{"n_layer": 13, "vocab_size": 27001, "norm": "rmsnorm", "qk_norm": false, "beta1": 0.9, "weight_decay": 0.15}
MLP neurons of a small language model. Each row is named by its layer, matrix (gate and up: input weights) and neuron, and shows model dimensions 0-255. Each number is 128 + 32 x the weight over its row's rms, rounded and kept within 0 to 255. Numbers have three digits each. A neuron's up and down rows have the sign that makes its largest values positive.
After each neuron's rows, "fires after" lists the tokens most often just before its 100 highest values on Wikipedia text that the model never trained on.

L3.gate132:131159105099195117135106117144162161179134112097186077140140152127080195129140103152154123102207109138133156124111167097122128117118135053128130110129084127101080155142152128148152133136174151137093145158134188109086201214127114137127164114154084100097115113112143088092162183108131146167152135136125071174102100144155196117139133094100159107064158141091114155150111056146090130121133177171111109136154159162161085119169145163096165163145133140107124106080106137144088129072124136134110126126159133140133131086152064103131124104126104137127135155118112117108186124148097105086112083142148130104095173075103196086164109110082129119122183140155121090097160094139081134152134106075078127171133090157101083212078097146112088169140134200145131094097061106209143154096126137
L3.up132:133136147134069161141110111094074212118166132116144150125121111126097085126110127172129161131146056128149082095092091096157120151145114159177116131160113130130147109080203135089151126139180150153127063128118033186103120095129165138150111155128083124096077134134126137136137125146133140179096132082107103095199166164116116063161142057094101188114147099117098144142160116104143095152136134080109079109080111119135106126115119157132145146076147133073101128091113135141120166112117164067105145165136080176121165130182103145136102145130125097102139177138089118138116138052146147123115135097211128169139145104145168162193118132096078160134108153122110145160130063090147137145107125162101200090132219096181157159147120193136176137103111121103088107084108118122135094173126156
fires after: ".", "ij"

L10.gate515:148060112130121144125139104140100109109095075135144127120110151145157106177057168094139147166166158089131220080126119141142157119131105128183144131141107091135092108086093143090175134101151146153144088123104171139109109148142103156127087146146148148156091114189136144124152116190048128114205132111088112115100102106124149124097092115125117083140142142110126172182119096113251135132123151172149069113140103118099137124148139131121119077127096160121117118127100107143169156168140125143111164121075173135071099102162143057108099099125137206119106076146116133152132173192119084136147071142178224153111081091098105092145102145058080089115073181132096168096131136107122130117096084170096128126184149077189081190164162100226124109154144175154099158098123163113146123086117157
L10.up515:122155186188173141112100121124124108122093140083127155111154045155119146113129168153180154120140182105126163157073090148078147121139129128115146084193095121098159166126121210140104140026141172171101116123158128099164129167161116096132140139126156081079136096093098113144176106155162110158097127130149131112122148116115160182077084077057099116134141168118147121172129125158150141131108113152175194152129079056144099125126106137127167137124143138109154131082076152121162172147131186092125150124073084060165067118159122076125110131094172098127093098158153103150143094162087072155109143141143127151125134165188125137118075112199110046135126115111098077163134095174088105166208185100138145086117157087176114076183125115132135150124156183174131122117126120135157144180076076
fires after: ".", " =", "°", "born", ","

L5.gate970:130143150128179107151166112101178125151152147149163102083136177189057134111125122077121091160185097107113149058176150157124101136087028108136168081090147145125187111138096138147137106107117158149085127165140169115187139154116157125084132107118101126147077168104127132134096190143084124099138165153210130126133058160106121153120182157098100100124065119126155170096091106143176120125157142080160132172117143083138178167115113114130139089125148108107138114131082135126148102119187081095126065112179118143155162137168104140127109109176133110122089171121098151138093124136167149138129212128124133085129157139122168132081118126127093080081173098136082094172113109134088122186112116135109108128128142170137091089177127118130098118091159122128196125135062131151211131126113030
L5.up970:070172123114126103101222132059150174157123146127151125058156128138073149124135091104128075139175082188116137102162167085091159186094082104170132111120101072141134142147114078095161097105143138132151057125137115089115144149074150139066139156156103103137108161092128082066112166151096116130149098131181129148063077120105128174147192135177070154114098143108140071090150093094112127119127132125167159166091154116110183094083145140166155131075131182153143088121056186133157110116128097107066065119112110166116094138149122058060133140152078150102064147147131103216163110131129117135084162146097162210137109127142179131135098151181079091141118134096129154105099122127176116142146118115108164137134187102141146164158055114108135088150160076139158111101117106070194121156091095
fires after: " |", " 4", "|---|---|---|---|", " 6", ";"

L8.gate985:088115078072158113122114144136131137103181157159157089179134162101131134137162131096111122105109141093136161111159122090141154193148105113110131109128163133098099135109183168102193090069175093073133104113156084139100119133134117083147146143103120103127089165123114094088136131132128127142102142110155080162121093100166154106139120095163241164126203151101159096155070153114179124135141142138111161107172111172120152127099159175128128110111175083068068163109162141114102122138129101156133147148212151126126197186152040108145115108139095128081114180142103113104054129086139166072115124122114142096109146146127167167179063138109168149095145112106098123127123079114073133132127154210147170134064099082101174103118144109109122145086084132144141105080124103115153138108127124
L8.up985:134152128091165159116154114063190198110136158140146129129099168142154127114131145141083125147129103148114104108148106139071115133164152132132088080050124076090132167105131139108116109155179151143085221101149123116114109133129125110157112217079125120144108116104119215124158112149168198099173125080118135167070147069140183111116104107125168131073157120105080153184137151120141115080121111162136103081086110149142131129086135199137145125119121105117138139087117196071094162164128138112136147175198129048113181202102111145149066107099155145107145160117126096119099141144141064082132131117143118153077112194106143109121117171165180124181166134112120189133138102190174075141100079172127156143132125100108108152165138144154127105148191145205152083079126115179128168146170128
fires after: ".", "-"

L5.gate469:052112102090154111126179067121104147168109144121217105100088129138082158161155109114124108163166119133115158121163072122106065130111120133140181153112146144104166127114141138159117120138140140175113167155156118057126122110120127166065140121138111108071150107149128105135144167161145135132074059124221114102104116176119162119142145082166128105177077142078110121142064131131154150168153145116161146143129180160124170100068100145126079143107141163137112103092085143177110117106095134126099080145121120184134155128189075082078072106194102154131086174164136075117141077070159143186090142137121154118105158077150147122137133103169127085079174124151119125084110126156134064164178141115140124152123165160127110091157144144085055149088163109124127166146129134083098132070097062
L5.up469:098152071122125162134173134117165132053099112110189115092054150147070138080144140117119104157138127211076114109155113060114144175163068168121215121119100129142141124108117068157134156079125108150188129150174171144144102091100156073175118141130075072065061105100150179036116175101141139102133139114156121128124083124080168138163110161154074127124101157122111097141128140135177120106126123127101147168085136143112180182123137091199177079120105131126110173173089147088119127075169145149122096174124137171149111136123067080141146168140165143120095151144100085159130115089166126098158190132146145181191130121116086128113146094156138126172071207141104185150094097155158118167123142100109086110113197114114071154091115116051155145137185163125151138078127130102160142087165105
fires after: " |", "|---|---|---|---|", "|---|---|---|---|---|"

L5.gate110:146138141134139086085229131051133199169172156142117158176130135152121128164120136161166116217122085126078181123093126105120114154083064142145130139122057158132096058146131148162106142116131140136092172121129146182160095107146179162100116105166111126161159113098084169108113165132089140122210102099136182136091119128087152196159096148135086147136119113114112148114121100059129112133143127127081167112114119093104163126178082111157117187093117091175129097134103134103151134182126080063091104127120174118113145104095103145086099169140059140141132175101129134067168136171161126186149157109102136103103098105118077153094116096072152117139097146105148148151098106132094123063142078163130074185088135133136172172180128047041179154152114157120139110110092168185122149105079074
L5.up110:108077167127147117141138125092202117126163159178126103146202130189112121135104141192196102226216086091034154094129182131104110070153117141157169094145134125125105101132170107154166090121126167080110140163170129141136130116152179111085112081165128088150144095164115123093081169191125154135133112099181159118175133117104163188141137134136095102108115110134158172134104150145105139138110127084131115109130105108159136105117165116152144148103157165114123063128067098133104089127069129115130140142178129175099150157117118117083121137157112159105149186137103165150092144132087125159158162114128140064137126117115166143095144140175108124124052074145099145125120087167160123141101161131101117127131122143134113111161092093088130150149184105088144150113135137146193157074117078
fires after: ")", ".", ":", " is", " |"

L6.gate998:083137137114095134101152136153132096156167113155104105094128114170174131106168120100132080130134056119097071162100090181157145145094138164075102111141085144164115082093154098175102108168087164175157089151139097145099140121128129099107083120134137063174098074139142091113136145105102097114126131111147133166139084116123103130131117116143149063151162137180131131160140152094131133169136114177155151163165150107185147097133144145186121106146108172108125114137155170179103136086189164145162170086190166156160106081102125100117233122165074142097107168149112144119152136107152158104140130142032078129111109139089150159138158093159071151152181151111141147107142183129139099109098124106119076132130094202124087156121136138194098120091036083143139195088137097153184112098107156
L6.up998:132127148173122162136137101148109173118125139168156124138171137134105136131143075128173075157187140151096166071073132110184090126140133162159175159090145172073099101076115129117185161158115104177107140122105199073235178145132149112142160108087160135145169171125124106136116043149140109110113074151126174104158108109113152120164175133128078127133143123129158097118188092144147103098153114065164140139155182063129112114123142116115129105108103078107095098094113100088086170166188104138160082121099105060170161139139144135150153121162206097151134158110083151091096137146157181110175102159117198081136181123140191140093118197149117121161110186173121084146102105095172198123130162164130181190175082131107107099105103106142163143126141127076149117147100170090090154064158098
fires after: " the", "|", " |", "The"

L6.gate20:072150135122114096150076149142116126116129126135168132101193150152182162092119154088127090149239132130111162134203113124143158152165183160127145161155156163104175113153125102126091136163102134078129083163200109134153154029103088143167116137142137143091056174161134137109050154112064068149157170152138140140153102102143133166091131143093167114113157072111175111161113142191072144082140133148074140104112135111159114138123109086171169142165185145078052076078138128127166136133119097112076156056097098144111136131146097075165181116156155090102149087117195097154136105161078154146103108119112116174193142139172120156183119103100110118112197089144068129151109096132161145146155129166089178122129141136123082121117102152145118131147098116191119113134153083121090077136079113
L6.up20:106125113158120079145078088201140090130147167141163138129073173167166163131174118147093178044121154125075160156193149096069120135147105169097109143138144122136203119138098137099120158133157086129162159151099100102099169086136114115129130074162116092116097166213070135112130109102175082132090169092138070103109192104124124130137174165167151132163121094040095150147087131167086115076160143115182173077133104161127134183120139061160133175117140053165160153179110166149147078176140089091127122125108172125142121121141110174128116150110165087052140141130202193110122168153132127137108107127140109142172090121164123125115148134136078158144069070150114146145081121167122107137117139129106144089140155101145140095139178115105111180140161102145109119184152145123092130122145077
fires after: " |", " the"

L5.gate555:119134064119143108109174099116108131170155107124129105147092153093124107103128187165199165121134119128091143141077106101136104160146104103140173182171114088055154087148082108119133040107154146148138148103179148109134174115151151177094115128093077151154163066145131166148150152173106194158134133121097137082126178175111157140170178134084187106120165097080117097142148129090159172169150148089152141128082117200148178107157140138180173146150163108214121078153095152113121170063149120090030121127165085144145110119120129092155142118118094129165147143118093130158104168149101142158160137149149140168095149088069098200108171117126090154096103030080128119109130160128095133124091101133148128181131166150151094066133140112139098113145110099213137166130164117136165105140150129
L5.up555:056114148133152102126153096153158081165189115102132116156124203139161160161092133162110123135128077135129145117190123115115109149066166071131140130174101138143106053140108144178130076162128172132160145147118136082218107169119166116158170086176094140103151113113073148154072121145085132134164143101152067165118107145065102141123161120197066120158088125134154156109140133099067119116161092143087156173126117101108172137107106106131151171104144147138203095181124129144123139133087112126115091158156126158097155147133095108137182160137094092105057154171132109176130139157072144161178170098179135138086126094114173118117151125107170096125087198087066140129127140130130121104144112132133130096154100106159232138163095084105193145096198110150083162187190112137129154163068157
fires after: " |", ")", ";", "8", " ("

L5.gate685:105150062077123129176156149087159114117176191086152127079131150106090188191133128040119146154110156187147150087150059145101149121152084135125171084100073174114124103133117073088150113138069156147088124135136148124130137130089155144098149107105160120101113109122138097066143090130181174152171111102201134066094109163139063170183145104075095131156093175130129070095067094160085147108083097152175144170092153152079182115108116139168104078123119138130137095146117155119122138106112131134092071115167141077144072176172118113102111109137132135124131153104128176176153086148169143059142177120076146158105123146123110078137142148146123105109137051130086135119182105117159128186167121153145140155105129132144094113130121105090114124088115050119172152102155100139182138169104112
L5.up685:157169158138152123106119089140165184157150099173190120094094138164123151097142075108116149094149146161153140071149167135130114178150050094125167121077084132151130157096154102173136108111171123150097131161157157085196111144061103092083158173166064083145090111113116131090073171108082063061117141145181115135073115139110101123125194145177104078129081122105154113114127123110134164084090138145159158164072114100153168149123104162132125122127154181106157137103091150120130112126173066130121088131159110187125140115114119077154090151151133138118035102155125136145132165129152140168105198172151115199151137065113139150096108144146109099150146176117111086179106192120124093163093106087132129092146168182097083124152067083126104154160155120109116180080109113101167130109102069
fires after: " |", "|---|---|---|---|"

L5.gate972:156099109176167145109166111176157107139095100151154128132156104128147149094113124120123087144161166060129103105113099150117126142088120087171101112122071141117111164123134113143203164112100111222110111106137121097114110115149140178091121114139119148215169131112117104155147041141099114084204142105112072167125124154161159124074119148146094131142124176152183152097112163122160145126130055149086089109146151098089049163121136173093146154140091167102148081154109133115180097144140101113096094112155163128169165097140153102115153058133122127059144136179121145078141087155068130147141166033145126125100143103093125156178112189145106106110159145088190136065158125151126109211095088171140115120161132116223134127128095171103159123141100093069161111097097133176142115146086144
L5.up972:181189133111129111084077079149100131151102091116108136125147134099112128106119127094073112144146175176123171064192136142063124100127101101093115154092062082124179102089098080074155185155178123181086130083172096056126094175101136074157147186170190128141178134160123124128118102135089148087129144136113109121138139158108184188097167106087152116062111166161098135150202135128148172122140086158146135086095161166126153190104090120095137179137087144122119059127088179101117128079119157111122184115072083153125175164180194151105145199102074102142148114105097105144129123089133128124166148140114117171122159181125128154105201132125160108138119153143159141139166105171145153100171138169151202154103069127130124083166137107128119140049120071160099131133147087079157131142113196
fires after: ",", " in", " York"

L9.gate980:137139116162109128117134102087110134147180074177141129077100184136109163103117115121135139100192084100106174108138072139086119145129095131115174199141120142105148087112095093200144127120164137121105161105126109109123184128130125102141111107128093102120175107136128149092094201122161064092142121116137141170110045123117095106104105097132103132135138166130134182153060096132160135210148149139130122180092115119135185146082156184118123108118105099096114106148103087104151164131171087148067124077162131141163162088136122096151150124173150156138068168117091178216162078112143084087085142086121174194090144086115160156087175106148140071059141105132136108113133143137121112119140153111134089125121187149170156134165111164106161121103159122128113095112194092175096159138098109
L9.up980:118136081084178083131208129105157158113160194093133116103119160079117159168101163116193064172152061104102154103166178123105120102092035113161110122158075096119137165129136137141132109142143139140117088178113167130153118147093181176090179119138136112054142068114127130103136135111085089134143166097181156105110141164120198183169164163168134156115042150118152118057129125106126129154167166103126157166134181153142145106146093070135151133130131172142123084135087110171079100123085116135125137164115190136165099107133089081112119132195109141129095134122116074146083139166123100122135144168102180146132120160126190121090087145179147074124118145134085163159079165169085155162165096196133070143109126161137056133169135100105105129159156172174128107074178091141159114147140059
fires after: " |", ";", " (", ":"

L6.gate318:125124158082097120145102127155084146166046085098115150118141132193150137090108117173170127167174096104158130076148122171174091148129153129135129128127109097154122073156139133183198127123165171089143140087174112179107095053148156147156149090138105060117103113106142099118099077125119102118117161117168111138181120164115073124157131112088135154089172116141157079160128148102085136113157162108145168177106140158097158109132137108086111130124111173146100162108061185134121090085174167140161175154175126131172098088057100106119095138166069095087063208181114124188124117130101170140159123155102147186138096131138181112111182067139156130156083113173067166105152146108158123154142102134099108118116125130125082121114158209135118169165137126091120202135115124086126150057096138
L6.up318:130134195183160088164097169152196139136089115104117100173114112109055156192082119112114162134168152177107114110162112057140133125140184102162133142136139082118070152144166103118086126168126090153110127173125145141069136117165159177150166105138126155116156140146137083095100105131081141119116160111139081071156104123105120139161117116128163166123176163145129164111181143125124120139142125099115114097118147177189190084106123101182126154172086148106160081133134156089118091099107135098133095142164116108089151175119103153121148123138153151071096152187157120129075183097145103085084136103099137093117142161103130087100121107167145114068184149106082061075116144078130147153143121146147179090076123096130135149184071063090073136128094198075114155112081133098112118113104166
fires after: " the", "|", " |", "–"

L5.gate118:132085165078063096198176101152157144144149143146185123125128109156088105135154092132147181110184165089146130137155176171113126093104115128149152153140096162145127150129127139129159113146167132133148090170183067095113144131088114155123111148140116120082133101136103162097095101129108102082139189103174078095086095123177127194136167117119122127105141203050172076174131122142094138127110098054087130163155093155154187149108127122188240112114174108110122118164145174172181177119130137098125100074172117148095117125109088102154190121118139157156144110112130088093138086103165096091083112143093132169122111168071132143107132103088147142127212108102165094110178186173103123120147150125073071142120098155113134098067080187098166078152083124127110121145111107124150121081177149
L5.up118:088091079128127156137104175118141090148103143133105127103081120171087115160083101157157095075150128088153139187148171157119139186139111108176110169128157133098130195124106165073172097117176130121152143107101075070076124096171113170117072136166109088048182158139096174101128081132164134095130171107135077111146180107132109177173093157149108126131148170121104122201158171108161109122104174156116125154128072149094101113162190081149136134123170135130146141114097094150121149096145165120112184093107068111170132130121122092118087153140117121131125120133110114073106077102111073073165057128154121116118065205108145106110141135110126136109213157109106100099088131140052085088113063169154083111142157086116136049106156168125122110143111138081096100161143089145136113142163121
fires after: " |", ".", " and"

L3.gate477:141165121138149128179123147099092146185134121077111122153130148157100184152069130163102105127118110134099128199120115125091174141177127131074099088130108143155084092156118086143106029160152061147187135069098144066134171114107160110107159118136094105088137107102094109136136167161112117095175181085086109136077153063055142110157061114144099142106111172085155162167112091109107184147113167073140106115189063106128081173149106108110186067155111146132080124147114135144140066102129146140133122114130144118110107158112124077107137089146149120086128173164123050104134058133104171103123039165187148153169099128157199106170128058163130105114132156136128072114130141136100114135125085144102132128152159112195095113129119110129134197162183140175181154129075080154125095107062099
L3.up477:087156131144117131158123142170169114165123099092176080165180153124099148135088116132185138100159087131140106147117194156073159098139089102066129106157116068119145094175192121145090072133118128129169078120168162133137152168091081160138131139164140156158181111136083158117190136158132076081161152160140128133143107170091165108130143152112079117100125151137105157139117144119082121125082103082158135086079105132054106120127137162172155170104121141099084119130154145096137070141156205099128143103088089090140155181135067090143155106171189106098190101145172098099086111144140101137133124208212089210130186103078108105119120084115101098154136128108080111107121096142149147161118127113163129119086129123126144179116122074107169140181103133200097122087129139178155147149089127
fires after: ".", " W", " of"

L5.gate263:141175152150171126164145133067148097113169128170083148145139170096182170150128116168135119100195165057110127111119101098108126116184187106123131112191082087146131080095097143099136098069160176157093147139189059107127178163107104136129189164183122133099070148184108148129082156130131143125157165128134098137146143083119138171133124115141095134098137139126154097167185179108143138107192142088119118090090142130055102155142154095145156128144117159131134115158071095124162122145104137109094122096119144142108080097147152063082135160132125053084122124132095128104093057127027080128130097116193132137169178136117121105101121097132061114064152036111134110138071112138132134100137122132149129153117157121168165123147133066199159133122131037133088135163138034149098139196109151
L5.up263:086097079122120161122069121102142088153066078179123141173098123120104109071091133093040157128073158074186151127102103154114157114124133060162133125140139140157128107112123054133150104135134156109137141085124079044163135147084159139136083137134112143078145119092142170156184125091093096079159101067174069102140116140107126125079154156089118118109122121048090167174193109179152114118121186129144192094127083095116121135162134175145158127149073132124144140123149175113149147055171146137101053122141114134077069100146158103125136160154131110099146108116123194126162152135171079123133126187063155163085115137122118116140189106129184142118144137136131131130118163131070107058141143116094087145127138131159160102136084105075051111156108111120076135088130036080156092124112142
fires after: ",", " the"

L5.gate572:105108075118073102190098092197158115078138084106156089188160149057068064150144162140206132104173145110111111121141136163110103139169118097128166146139108171113124123106133141193115178120135073185130080130178139146097162110108159077109104159152171133154114121120143116099085107133124133145117094131080126055123082124128089131126152100084118133105160107122119135145141112086129176138125122140170178061089138117091116152192100172051128117146185136127152164106132139125154131149046181118124160126171128116107140126100090107140196079134114128132111142173069154142158141065104094146122134143124093123198134169140104075165151100116058069129166076134118162077103126120172154122093164114095151185236144139100125153077149159116068144088164170122134104112159104109123121155110147
L5.up572:133179086138144073090097128166136139112157082120176073175115091087069098152127129161151135090139113166086078169138205108152069121132092173171137158082068138074142086142123131124138152172118104152102186150147130155107123181132101055086117118114153143127117109115121131088127138147196189108145109102096144112217116103104145137165121146131141130067127174105108139150127122104147143089158135117112085073138116168104134118127161171070122146135139180166117147119127100079200141141130159136150142146107152124120185137118136094117126111120099088085111129140136124191136124124134143167115145162113176072113146115177136114127150132064079100166090087174130192128116100063160141146102103141174166186191136182130116186157136161116159149106166117122107123126125113086113133144108106
fires after: ".", "-", " J", "_"

L6.gate866:161104159140131181129115124155141160102110160122096164141231161155070145115132127089099157157143156143139134162114124238146096177163156141126155109173124097113119127111087129132072097066181107099144100105110116158096144157134181122167132110150152086152089179141075119122098104150096111170132137085078149117153152170167116102175145122094184143144155046173162116129123139089160134157164167132154150088085069184185101157106124111126152107114120131132140134101110128105133118140100092136130137148117129165149165104131103057177155088126145140119115097164095107093116136086119142124163182158118080138099113108117176179096087162175069132129124161094155124121087127170169125095151123121077156158135168165170188135072142124094174108080236166142168178070165128176132083114135055
L6.up866:084112148135132067114151138181146148140194153044121175140094101118136107142098152136152075110107166154118201153140129138053142161068142170188158190145102126091189123164132168106130077126177119112182075113136091117112134118149150137192150116113159097105146114104120149116130148082066147123136121107058122106155068150154165122165173116164077162110087138138102099088103143106113117156101114133120114159047134138187094199117128100127068128171150131141121119113157091175134162089096104093082148126192081119155090124174085104150060141125093097073077128144149107135079072135153178160047191189136198124123128167142115129154126076182117170133124134134177154078115114127162127127109122147104111155136100199136149127073157136126117138134128098092106127104125109143108137166080234
fires after: ".", ").", " (", ")", " M"

L8.gate518:089125151133083143215115158149109112145094130190146165084100113122152153145085157178099104106161101118157133148137112108126128088127081134110145147111190150098200158151138190121224184170133167177078038133118201151120188086126139107139146121119159127148100167172075057121104118137096184170119181162064094142128107137134112125119129177118136116186101137142168114138070144131106139119116129135120152085109146118142104130164143109088122122129078153110153114092136145122112114141095086140091128068151134135116145168154145039100151119137147129109135060148154125132106120127087167172196115085134124146155146070091134065144155151060090149059129136166143113132144129150136093106142122155181198171114094103143094163124206110142109103068082129110067162131133132074162165154154036
L8.up518:110132207124157126104132180145087177143149151094141175164059070122095144110113066141119190132141110124074143192105117070106129106088120109099117122112135124086135051169129153147091122128183129108103137131176129129131154142199109149143129078140119105159068072162123148129116126140079106098110138138119135068197127058097129119101117208169172139132153172104178136093109103145067138166098172155136122092122107199137162176114126092126163144133085164099133109101097114043157125089111078113079120133172138177117131153139131106121104163053149098142172150192113142151159159146168112157111092185121191156127101120147105175137152103135119152121158167178154155145160143127110099163161072153078175125098096111128105116116159068149113156119187147171116167114064164066109156098174094
fires after: "\n", " |", "-"

L5.gate821:173199111136185170118153162101138105148173156161101111177130128120109138147127138163127102122167115105098075134087098130135101180095146081123148142169111148084086074179120122130132123086123104157159162113150173133102126141217153146138158191162106062142158095106132113135164108112103136121150131131033080128102112141150146125081179171119107143135130168140129143128160098139119164098101108097106048118079129168129089154142104075168089129189151189145078087109146111093119169124092103154137150113209115139160089103168117107142163155117128107119115127120123110043118093107104097138123105087106140177078153202118142175063101169141133108112160129180184154122180074155087102081079116158131097115129095132157114140094167131111153183168106147149149112079152180131082167177069141
L5.up821:034159131080163092131132158161114115137130091062144179094128195129104124132108130121111096174094097151091156137120135108179170157099132134116074091143063091127132164113162116112137161110108113128130146137121067118166104116110166082149131071100146106131132170167132128081095118111156122106141139074070116065110111152131196130190088140110107124139161119117115138140050093123134115122149089124080119089165126102097100158160144141097135154084097084172162097100123125121145167136116190075095087166149099141154177114100069152093132129184114154128127166090168142131137110128094207085104127172094063141096196110088117125088125097187177119141099087125071103125071098140081136114132148164171175154106172063077172166148117139213156138178141091106099142082118171091121078089141125
fires after: ".", " Win", " Non"

L5.gate257:103130077182168124095165103139095114135135128153153142148160092161142127107122133079166142083176255071101154114117104177128115102116137138171093119121147068132138119153136114113089080113111098106110047126163101104101126142087146096175112134142128157139117156122106088084147141154122100097139130124106094140144175116121096108126169110110093152175156116170149112149105148144180150115113119111117136121073159089079118130144153168091141208179155165101112110122077080024158139158078066064079190102132089072106136133127102104125125122131084104115083164133152131095131133047077076043128118086099127159103192135153150110173109141132065152066149099121101157086113085116098084190146119126101129172147112118109120144137039179129182120091103114127076069109093144139159155128076098
L5.up257:201129174169120082124128057095168064129183118194114152151089094141131115144117108180179145124194145148115213090137129076106087100123157142165128174138183181133094147080115154144147133144169104102073169068087158075107107104193140148124093148121151110143135127105122128142129085139093094142073146169176135193122136127134150145133187156117122190176139109111138168104134188174128127182147127106073145108090111076137157100134106099070087171133077072072066139154177116192142115088119201113159097126130116135163100130174166090154107147185105097121155119105121079122104059136139114081167090143139135124130064136150140208141083142116114081149114142170150134180127138185071098137146115113194156151104080075136136076114130123165083112123101118101097136190173132109125143104175117
fires after: ",", " (", " was", " New"

L5.gate368:158120156154188110162075149189137160119131110109152101154102115103159096126177103127105090142145151167082133131191144204073145163111127174073123138161125126141088098119102096191126093154172112100183142110099172113127168147070078101153137128151113103154092165133129186098103122102150096085161185180085124134168161090085176106188143120127121132149193093152148148150128116096128160161144196173110196120134009191083082130175110110164125166101126104114134102075080162106095121123136032087116145053161102165111087151159056112145143193157153152133138147118121129136119115135123124052113107143139111163168102159196147165160055065123112148122095099078139131153115120113191129124105163166147067146145137122171110097142114117101141154161212135100143160128110082161075142173105133
L5.up368:092155061087146119059124146132062111131168130145141140138070067113068172076105117179153127153156124119147122116162070169035115100103097082177122164145129198137078138184142134089111183158144168112143145096054188110124114096141068176097144059147130129116165149178192108147160150093106105095143097129140125099135119114117108108108129129159168145215159128119050185142140132109138098146161138114181070140109122106081105148112146069157159176117168109095135140136118129177077158136130085146076111081147128129088076091147153097107107124126123130164159120153100184123149112095115175136093117138190160074190115140137164159121173132092169137125128154158073116182134183147131161205153105149187135147077107139127117122141157141138125157154151125197140126104057072148056165146156131
fires after: " the", "\n", " was"

L6.gate328:129134130095120069157169112202081114139110090123121067120144158175129130126155138101110119160164156124163119155107160143170156129163147129152146119188162107112150147124138175114188160141163104181118140155150175111100167097190127125148116141113155110135156146105159097118138182146084144078136159151135106158135150135111050146162158142112152114135163180088156131094115136129162114117118112053152089182161174115101117152127124117159092070165114172079103081123180175131169091106142132142108131162137106102217091083154116122111132112140147132084174054181151120107072134101118151116149092115085137152165077108141093082097165123163131054118135126117179053108179195145077156100151147130167121149133130127072083133155192166105160169036085149102110169139165096121106096167130142
L6.up328:187094078182130114119165154162131138092132101111205130165166169143183086139115204166121119213108133209084107094172181143134129061136138082153148104146144161137128162085111172172130192167098170142178139151099103156169099156119146132117128127125094138115112157129132104156059121144133110090093100153135147167168158153124149111140160200137133149083139124104123185120111154077121119155102156125176151168197156151156070117111127144122183094133086152128181099161124209122099135187053121145145140079098147151072133123120131133079163128162094129089100125129119146146144143154094135135166189141161122128149071114161075138150151117127161145101149098101089125142066144146103095100167136163122104110061070148117065107112106025141154161093081122102143177145061132164115088091167140
fires after: "–", "\n", "|", " October"

L8.gate901:080060056160171107120047124109175103087103113123153184131102168132138142171137127170108139147134136138111130135140102120186155094152105125160088163211154122152111118148159109116182101087107045151124124149166093128091130103121123135152060111155191154145109168120070097107137153142062162191154163110161151185153159107099133167100141147120110069114145141108144105091113123091180130149091067104164167132163181136153122245109156183133057209163145142147185105135084116147090119121069132106059119106124161153172185133203136114089153048143084154095149082144149122124137065132114136091192135088131159163165130072159207134101097139143125094117124094123096041107120096079129135106131096163122160197140093192122047130160106120154084184120100098111104147098120135126132191100130124
L8.up901:172116088187210062106113081106078145134128148089142164137117165146169121097088121119154075163165113121158161158066121127097079086088181108113115155184114137122159077109148179145138162114132152139133103155129061164121107112083120126122164113053158091152068185064136151146071123167122155077142178117122131111171084139123157073195147063113093148142103138169113138184112168104131162161116113124122129139130124142130094133119145128100125087116110050063142082157183135072115137161051121133121137094126128088140103164141101178078101111125088093137104126150170110122163148125121090103156166193102107120147163166145175142141145156099110131140176181132130122130154170218134085175133132163106184180183144124102092113143113146132200096132154115163107182106204096145123161137105103
fires after: ".", "\n", ","

L9.gate351:146103129118112147170149142111094085169129113179126121123202139142147111108109112083063153158152118105113207103070118106109172173098130125164113102164120121104126116141131124169057082071108183099145083165116087155088101092091121094096147221146114101155104117138161168083089134114157137169174104153061143151125105113132130106146125143107171093151131040123062181120108160135152128099131114169123129119072091160134104159154148124108084133140153087182151093176074125102118088120075187122143150174108093084153113119118167126078148116113119172093119093109104108140132082168144174128136135075181126129149138171151148144134116158124120152095165158142164122081162078111057074162134095102095170173129117122178137126158109093142148063132128212130102099153155122150131154097139150
L9.up351:135105105165130112164088116107090071156155071160118101111123187150032129182072071152131169091163112124122135093108117138089123114142119096139154149123123111126122128118153076072082113084169107150128063140141091083169147133144176177112087146104121176155077145135116159118096104126108093142112186075093139081075096161105161092120213126113168082101145160159140168103125115135141117112140099095100064164107089158136058220127134163096134098072077119090137117115119126096085140155173141088082142118090120124103099193190201147097121147202152134079154057145150099098172066152105129117120145145136187149080104113138127106189159091136135135089098111174121152070156135218138146123095096149115146171130091151095144106140148095134075124129155153131084146125116130059105128131145154
fires after: "."